Weights of a small GPT-style language model, trained from scratch on English Wikipedia: vocabulary 7248.
MLP neurons of a small language model. Each row is named by its layer, matrix (gate and up: input weights) and neuron, and shows model dimensions 32-159. Each number is 128 + 24 x the weight over its row's rms, rounded and kept within 0 to 255. Numbers have three digits each. A neuron's up and down rows have the sign that makes its largest values positive.
After each neuron's rows, "fires in" lists the words (lower case) most often at its 100 highest values on Wikipedia text that the model never trained on. A number after a token or word is its count.

L4.gate501:144151097129097146107124144112114114154112126099137114121110161097178120126153149147172114113132172123154138179141159121107144131133100136122122143087147131114111149138135091137120107110109085149150094164145151120132152134095137106117132123106140143110126161147123095138116173125107118121113128142119138061158117137131128122077134088147156170146098129129190136156094167130179104097107
L4.up501:149130083136118138081104146132126072111184133147128125144151118101164137111115092107129151113091179101122110119135117146141123139123151109101120100157152100156119115161114127151114104107137122128152073101170118166117150124130100102108157105146128124139146154136165122119099134170121124110113128136175102168118135091139124110156143094160159148162165121138140160150072109123116103139135
fires in: "also" 36, "who" 7, "now" 5, "still" 5

L6.gate277:119127113144118096125162141105131095139141080169140155069168162165135127146139147100119154123151155171130127114120139127141108136173117179139151151124140159152135086120123104093094138131149144101155110115133123120122119159107148115134116156111161135117115158124130135149112155098081126102112128136127126137113123143157102146107107126122084094163121122093118136157086107170136101158118
L6.up277:105146142103104152167132130097154130124109142113144142155140131069121117126139110123112137116094126117121131132121138128109122126106152134102080059090128095170106172136147147151132103125107105114127114088171143108142177147174157151116111130113135105118092107123111118160125132123145147145125123142136160110172149080175158120112132119113117118118135137166134137105102076080121152117178
fires in: "national" 30, "city" 9, "district" 6, "regional" 6, "state" 6

L7.gate57:132141113134098168107101131082123106109087117154149122109131143143145105128116119175146150155119130151151151152116129141143121091131114120180141105137174113102142123144123128127071136096134131081152101144157133129117134121139109116132083123110117167151138168165089152117159105140132150131098136128083118142166118126122179106162129104154128174114115107119108133173118149084144115157108
L7.up57:130118149123109142084092150142174104111098154122140113123126112142126111146154160165107094107120111129097159162141119132145143132115103150148116121161129111141113121135098149110100148119115154108118097113139101127103045118176107139097105079121076129140087110189116089101156111151129125125122072147106154134150099133155146118104114163106106171070119088132115149127129143151135162137126
fires in: "and" 47, "with" 4, "breaking" 4

L4.gate48:139140127100168146100126120120179152130100081129135113128110171107114079089146146112131106169098185101154101146107146106109097126128122117117172152136104142081178117115112116132094119127156131134137100128109139095138120081098108170075101120131102114150104113139127142097122136133085134133086090120157169097144135123152107117151126131110171152142107114149132126146110127133121124125134
L4.up48:147104126108119156104103134126128159162088102160139130117116144104123125077170141125154134133145097142193135136117162124096124120134161180098133108170124132115141091095129111119126113101210153133123120134159079152084163145125123162102133124115127157126154150103134110116144160111122144126100146157092137078125094101094100099084122117129148134130175124151126123127132160141124155118196
fires in: "won" 16, "received" 16, "awarded" 9, "earned" 7, "graduated" 7, "award" 6

L4.gate10:135139105088125122110141120143118114118092131121139117165157160090138102134140119138144135166165129139124113128079127134108146126142153149163098122115119142177138097092098114092098087136131147138059118134163141151147097152142102144131125091125136107095138121170134156104115127105150154104136124135125103155145120157108108142125190072160114108145139141161093158141125148117119115132168
L4.up10:130131163138130153136138129059095131127137111170155133135138116084119091082143110130127168079127130069079130148143185125136124099128141125174117115151118128120141124088139104121105117162143127169147146107094128157111077116120093136170164153128150106153112137124092114091089154114169166158163131112112124123148123096076123120125152129132132136157157090130117124143101119144150118071099
fires in: "under" 50, "undercover" 4, "among" 4

L4.gate177:124137111125127106096106139134121132138112130137104132113147141136108102086125136172139136115150131172107172102117096101160149153165154147113119086122158079162172147114140175102092093134133122142105124157116105125115136123086132146159132098147170122127119132113126132147100157111094147111148110103088104111158126156142148146118138130169149153146099102162116155161124136150110085113112
L4.up177:101100079165073157115080163160112117108120145154162103082100144113128141143157069145166156180132143153119134106134135112146141162102126169052130103113113165142123102123185126125131135168124132169129113115119110163123120124128118112124135132122118150116125123126134146094086145124120096099140150145163108101129129117137152094087132149123137192119108097167130108090139127123146089116096
fires in: "world" 20, "european" 15, "american" 10, "german" 9, "british" 7

L7.gate190:112113091126104095117144123159095161093063120132130080143149169116117082127109133117129105125090152081143133133137117161119162124146091135148118132117139120086134152139109112114093106179100103100114091088148135106147141100144134162112153131129149107103122123158090089140161144169119125106118099167148131148098074128144111157170141092153154129133119125155130110103143102135121133130121
L7.up190:112150075151118087111170093141132137145125174127139146150166109102089146142099138127106125104186163146150127138120130127162174128120160110118166141129184121081137097110117109136109098132153151124107106133115114156134102143148140082113146126132134100155145134138174099146162157103097156092150142151113100130138119132073147154125125128141106119126155120129126127145093139141154135094147
fires in: "of" 23, "only" 18, "about" 12, "than" 11, "almost" 7

L6.gate278:133112091120081119100143106106127146091107098110136165138133173123145130070158138180133150170124127155126138110123136105137156136118108165165106146103163076157146124112126132123107111093116188146148124155102160068121116144147122140157143109136147143137126134134090113155141140122107119126129128154152119122139133158169155165143137121095144140112120102151165127099137149114119118111140
L6.up278:103122116164078151166148134170122117154159158126148173108095132096107169122108135149122100139141110168131109135123129143149122135144121151115114130078131144149130069148145124094137124084079125146162162178117131153112084121158117129102116099089134109125144048143122112114103158108151113158122101145188107146122153125149114144132129123116117061158125089136157102100110128111107132129144
fires in: "of" 31, "in" 16, "to" 7, "southern" 7, "northern" 6, "south" 5